python train.py --n_layer=13 --d_model=384 --n_head=3 --n_kv_head=3 --head_dim=128 --d_mlp=2304 --vocab_size=16384 --activation="squared_relu" --norm="layernorm" --norm_place="pre" --norm_eps=1e-05 --positions="rope" --rope_base=1000000.0 --rope_fraction=0.5 --qk_norm=false --attn_scale=0.0884 --bias="none" --tie_embeddings=false --parallel_block=false --init="normal" --init_std_qkv=0.0327 --init_std_o=0.00641 --init_std_up=0.0327 --init_std_down=0.00262 --optimizer="muon_variant" --lr=0.00877 --lr_mult_o=1.5 --lr_head=0.0043 --grad_clip=0.5 --warmup_steps=200 --schedule="cos" --final_lr_fraction=0.1 --batch_tokens=32768 --seq_len=384 --doc_mask=true --train_tokens=330000000 --steps=10071 --dataset="wikipedia_en"
MLP neurons of a small language model. Each row is named by its layer, matrix (up: input weights) and neuron, and shows model dimensions 16-143. Each number is 500 + 25 x the weight over its row's rms, rounded and kept within 0 to 999. Numbers have three digits each.
Before each neuron's rows, "fires on" lists the tokens most often at its 100 highest values on Wikipedia text that the model never trained on.

fires on: "in ", "on ", "sc", "to ", "at ", "of "
L7.up1974:535502488526512482515462532485509481472489496523504515542496454494480453483524478491495515462492479478489503502503536532472440489508507452504527490492523500512495512534525433488473488559479483499496514510497503477504489453509462522471511538503506487465478520506531525532546499519527536512537529485521454504524510501547506516525472479507498521503524477539529480501462496520507499529527

fires on: ".", "and ", "–", "(", "Football "
L7.up1113:516497501481513542521508515478493463517506538523526490497528530464460491507540471549507473482522454474507526482513541513513463498504517524511474513525471506484493466535525464511463550498540496512521509471538456536469500469490533497468514525525485545503461519488477496499541508472521525507529496485523505517499524554494510462513486488468437474490507500516528544501503474458487503513461

fires on: ": ", ":"
L5.up2211:515466484528510466505474484465483528536492502493523466495476491522478490506475464518479475506475502527513505502483512478524512533487477503501474466528541507531492526474451489440476480495511544526546524506541472532460512510485522473533510464479490486545516505516456476489446537450505503466530472529514495507514479496497534438523519529460514552506482492508498435456559504486509502527545

fires on: ", ", "of ", "| ", "or ", "\n", "r"
L5.up1731:501493523530503496549472457545500511475525498531442502497482528505526489461517504496476522477480533506477485489485488531529492535472525550471514504470507527493547538507454474501484476536503509519474495462487525501494496540519504505452476526582500461517535547522475499489520474457504478501480512498474520509572505516516492502474516527505511492495520522481493513507457501451508489494500

fires on: "of ", "for ", "at ", "by ", "on "
L7.up498:533486497484483474471476512488483481509525475524484524554519520462469482531474493534523501463519492462540467463488537506503486494492505462499512483506487515502512471514481496522484522520492508513526500456481503495477484480518502543440534541506476530484469492523530508485507479455481473502477515474499513566509501521550516490524467537469542483488554473501516517478519500486491504486515

fires on: ", ", "and ", "; ", "or "
L5.up378:566490505521492462491501493500532467516465516505471507489487502514515451448528486498505496515521494525536491500470532476470467513524517492525490511471512546510496507502456480450493507520485538493468502489495486519519513509391496522505487541529506478467470508497480480490528506485488479508517470472482492515471497482503506447543463492516508511510487466536468470493510473466504472496541

fires on: ".", "and ", "which ", "to "
L5.up263:505480440458520502508488509464478517500510487472508530519465499506452533482455484559486487504537433530486507484483492524527513446539515498487466502486486526470452491517495503503480512470533477474512512535520479510514512525525483468493503552525477536517484533510498523511465461489484487509531529553503509519485504551473564503573477454494467549536494520511518478488506483524535485495508

fires on: ", ", "(", "), ", "; ", "\n\n"
L7.up1188:493494467484515538560487512506501472498522495461486513497489479463451463517489502518495498502497499488500496498497455490536497478479535501507446572538508463466509470520517476510530492514497493507495514484512506485471471428515569506545501490497514503466498543508443514524457472468482504482548506525492529542476490506512520495489508513488462586510462523468482498553506487439489493571515

fires on: ", ", "or ", "as ", "; ", "including ", "like "
L5.up58:518475557546491490470510477534522447478517507503466494479503520487492494455534514479476472506557493490495499515463514465471527527503498513486516447468512459471508483517470505493462468484516509519483469462500493559471498493470509513532530494523463448481459474517518502491494521464471502522511474497490504502515510486528518503491479491481507503481528492536476479494510490537520516472497

fires on: "-", "o", "y "
L5.up433:497497531513537459484529476539459453511444464514494544496485496462481488525488488501493480483507479499503510537538504539529514490436492489501477516500494459490563499506508490496560474478496530493545475496522499523508490504514535466459509497504497461531489485518499478467487531478531501525492473487488481499510525503539483481475524517485482506469530480520492531546486494471513506528482

fires on: ". ", "for ", "| "
L7.up0:559515512526519511503507502492483493561478523504487549536505494480503455490484490489497458495486520468494475509519517471497522441505529485479496496507514524496503434491518558518511470475461460460521521455521516488485459520498473500495493519504529507531466490484518491463506504511540495504504488516477470503491503470508508487505497510466511527448522466542501509466472487517533517503484

fires on: "(", "| ", "9 "
L5.up2056:481509518499460518432511443495476482503530490510493505467446503495478521505525514502477534523497496521507510463531493496514497537457462488531500538482503480498514531478507538502488498554521504486485526546489518529491486518491496515500484447489513499492490469511483493524552503536493454535495471527500519484498492487470549528517480554481492479507477488484529458506487485485520514465500

fires on: "in ", "of ", "a", "ast"
L7.up1600:519468543469538510521501502509536475508505508486503495480484472422490505508507502500492523503475532489510504529431551480464545484514510524547467491548513507476499525499568474472490479506418523523488452488471534487484513493518490525520463525476478495529481514542477486477507458508471505541456487497499493502474519448485484470493470487443547505485505503434478527503502478508495499521502

fires on: "of ", "; ", "| ", "on ", "("
L7.up1432:491526502488521510497470533469530476470489526488468479518505507483544520503526534495491511484482493494467478459491472552514504475506515520482528498558506474478510508506503527485491446513556518532460487513521486539519510507541498535508508494497492513467494501467471511519460515507476471534471533487522490482450494501483501530526468545558542483504490471486485500518480480577489480501500

fires on: "| ", ". ", "–", "3 "
L7.up2255:556471492491512547549536475518452475517482533517458513531520503500495459496484501494478457496540485526468490475496471499506475455480507509502560514518506515509488487470550525498507529502515492448520492472530525433476520515504515493465533495520511514465502492477489520472501529507481504535473518487511489477497504486479526489507475500518498462490499501520527560534492486548471508512523

fires on: "were ", "was ", "been ", "be ", "are ", "has "
L7.up935:501511504511487478499489515518492484512511526508551504517475490495494481485493518508455498471517483491500517479488547531543454503495462520499478479479526519502519489500518484504461500457492525493482479522532471453452469491478467499471556522477521538473520469517515465489482457497492500477542521468504495534456446465515561509457488461524524511510502504495491501464443509531471510474490

fires on: "of ", "| ", ": "
L7.up1801:546519522501506494454533463496525485482512545518495511472536470494506487523489477521511534460443483490546486510496469516476517454520521528530498512542503519483513498514484517505457481512454500477471503524530513488435496508482460529514443454511531529476490474513482464510476554510517439480512532511505460484481548491486458537521494532504493542526480478478462511489465467498489488477519

fires on: "(", "born ", ") ", ", ", "Early ", "| "
L5.up784:512501503501459513499493464536516493505524495556470496537488505502521557516468481510529548501549464465514494504510484518496490504444493553481496501523499450495513482467467460455490485525523531539461520512485482494510486458483526484491514500509508500457506475483496511502452519476464522506507471509491538520459508494505498469510495486493542491473488504454486470497530482444510510550494

fires on: "for ", "of ", "on "
L5.up1511:502492508451496484502476545503499469498500493514475503533516487496482495520517526531490490483495438494500506497480478472485494476475459452526537502484490474485496535516506473495494478541517480463524495490483521499474507536438506484490502456458476512482520498493518510538503537507529491549519536490531495489506492490538495504501496472533481471523533469479534473483497515450466509528508

fires on: ": ", "-", "): "
L7.up752:543452489551508463471496487549545455548488521464490503507520492494455498487499490494490463464519537509528505508530461498491496543520478509489549507466517484526506506412524469458463483521485532531533499497559465493463546534517519467449472486480524456522481509499474506465470536524500481479563472532520497501493493451478495487501554501466507512542520481513488463481524504516502509512517

fires on: "and ", ", ", "or "
L7.up1782:498495511529511554509546444478471496501507510545538489490478479484487501520497512462436491501520527490543456535487492489486510515540516504487512465462492503436475472493480494500479505479506521469529504519475485568449500530490495528504550526517480490495469488516500531505551488481463505505495474563478494502510485506488520495499464460496496533501480501538533510481519474581513493512514

fires on: "was ", "is ", "also ", "were ", "=", "are "
L7.up598:476525504499470511483475503512483507482502524526497468508483519498493489505534473478529521513458511506523484483541489447530506531481475496491531504456483513455507524538487475530471537455462502477517491509542472512517495455519471515475474561504503497510482468536451443480486501473457526464496506525537491533491461499516495500476524464521443487536520504517556499440481523508449510496436

fires on: "in ", "and ", "as ", "of ", "ge ", ", "
L5.up1888:514476525527501475530501516494509431504472518538497527532480512499480512495535498515474503500511501503502503496475529490495511540529504504524465490530580469503479492501504486497503503471448520537497522499449504496473452533493506478503521454491511454507485456520499458482498524523493515507485476501481501520522503506486488519515490524529536489526478489487479489506488482484541533496507

fires on: "| ", "0 ", "ol", "in ", "|", "er"
L5.up2230:527496518520502571462493482473489497483493480486547484504531536482459518511519488491476572502482536502484468429511518514503495474500476511525473512558489483512482520477509509520511532542525491498506553518521449496534497529490501502454488490499518487475506506509507523453490497520490469493508465492469479505488536486512509524514447516464523552523461500525468485503489497467493474498476

fires on: "| ", "least ", "body ", "2", "4"
L7.up1808:534486493526499495499502471526456484559480513498505511520517538458504492482470506511503493531476496468510491498562515470486518472475474461485458473543479485482480467482489478498503518514493472486507466491505516484473454492498494507483501464537519455492480476516538503496519545495480525500530496492493506515507522502516489566491530465510538511502480526509485503482505494487472488488490

fires on: "of ", "in ", "de ", "southern ", "to "
L7.up1805:511508496497455539452508491494529492507528482515519516471477462471442523469518503526491537499501495488490473505476496530514467487509506507468513524555545471544516527495468487532451478481518522474470460474501498510479511460490498437468492506489486554508492511538507517536490455507496495501489483489525519532519480506527512456498488483474482550530490478446510482505488477535517472481455

fires on: "is ", "was ", "on ", "are "
L7.up1382:489507514515523520490484466467481468515554505507480472495477489517527487520511457457478480495486501525460521470561545507504479508483499492521543487516526520503521531487501511514457505514528555513485471532528494547473470460495495461501477511467486504477499489572508502468523486519477498465543505523509471483469501520523487511453493475513450477542466490441516500494484533518487513482514

fires on: "a ", "\n\n", "the ", "no ", "every "
L7.up2128:521466487511495530486522522546501497489542502520470507506501539483510494534513481561499511438491495489505467477453512485446496496486498495528477511504467471465560506550536495496533494494521505510512507463503508504482446518477487498504488464526483509494469529528486459522545532483538483490501466456488513473577477533511523522466492482498510506482455475484551493505461481463477490488488

fires on: "O", "n", "Un", "N", "y ", "L"
L5.up554:514497518542488500499516512596484494528480498511509509487481500509480495565538479528499500476492527468506499514500488500523552517480526490526526538516473509517549462491483524546512487493453511481522523540541467538475541476517465490482519491493502518491467537522479457529518479508540491526504520466498492474520512492514519471540514506494480492504514478506503516495499513483509511480471

fires on: "- ", "of ", "| ", "; ", "== "
L7.up2019:500510478527535479496517524487508473505509488496467467472458540505527535473500518503532559472501487512530519512488500555472481472503542523488530529519487495503530509441488491493471512471499532480457491531506542495487488521549525501492475529556540490506531540487481500493503518474540486495481508487501542491475512507491471513488499519505531479493529452441476534489478517492504494503452

fires on: "for ", "of ", "in ", "by ", "à ", "a "
L7.up94:523470486498495525465506484475530520528501535525553466479482515534477510566497511567503495454513530503516487455515525473461495464490506505567499521546512490488543499483498478548474504470523550484533494493526483540522500461545519487527464494497500500511510479459535481473483521455519503506510464467514510536474505457545504461460447492475545531472480470540498486538467523524538458504507

fires on: "m", "u", "v", "est", "l", "r"
L7.up1787:466478510498474491463493524469496452520506561456542499504450523509492516473498549486519486535521468517519512518482508506512519512483486495468471507504458496495490484483525478504445488415508486504486484488475529540553525498515494538494468494522422555538481519544497527476492538505485496541486491513502511536508479522513506509510467510501510521485463494484454518507448472492468524530480

fires on: "that ", "when ", "he ", ".", "who "
L5.up1344:498530541458496486462504540496487481515528512501495490467497486511491505493515524502479543471493552480540479482482510529524516472494492483469510502504503476498543467488501474531516519437503488543481500511513512493497530510473504516508500494483528474529517454475503521530470514504522487453498535503480462488538532508518472480532500565539478494517540502511516469523481539499516467478513

fires on: "in ", "of ", "the ", ": "
L7.up966:521487527486484493481535522483517486490494511494506518479467486492474506515512480516493503495506562474488474498495503499479480468524500504535540519549510488493515469506477478513461490507511555499521509494515508517470489523520491486453490475515521531500502458524495461463449475508467494501501527503532497537505510490503515476517441543465561515490477476455491492532513462508525514522509

fires on: "which ", ", ", "that ", "who ", "he ", "where "
L5.up1564:526489483483511483484471535461481463430481465501486448509479517499482532543497530516496489496481490429543457458522498508494501481501452497459507469503501531480533489501567512522493474440499491499494453478512522486471476518515500506505460473489492467457506498516528473509466521498531480488475481482495514536522506527525511533540511569506511524474513460494467499509484499506511509511488

fires on: "or ", "of ", "and ", "- ", "to ", "| "
L5.up1856:485489518543508539508480487503521487514515529478467508492538521469508444476499530470500515479496507475473491482515502486531541452528480495466523512547499512469503468506524514477500476495509484511483517452514515542476489464493528505502463533557483487527508477516530572478517526471502448498494523527485502496501496506511499512524527503452485469470507494473485495490526503513508437476544

fires on: ") ", "(", "os", "for ", "ou", "), "
L5.up209:515495493483459533479517516536508473450500530492528488513522529513487525495507448501475540460472476457527489508489507507502496445509521546484528493526508500514482520532488482496493490524534496483505530488500449497522533490484509508495522505491493476437493486503497512489525480484504470458520484500546548496493478495487489446531535503456521494462499451481500520507512485518500529459503

fires on: ", ", "-", "ine", "18"
L7.up863:502540508488514521492474510534510524490496468517532522440493502473476496510488453522477508485491452495507549488495489548482481511492532506498474540519501452526540505475546492510535479509479511500517459523578485528506520476470488505511515506479551474484480480501508487500531447456477546474444468488479528502547471492504487473543495469484465465467543499516496503506490471503550494493455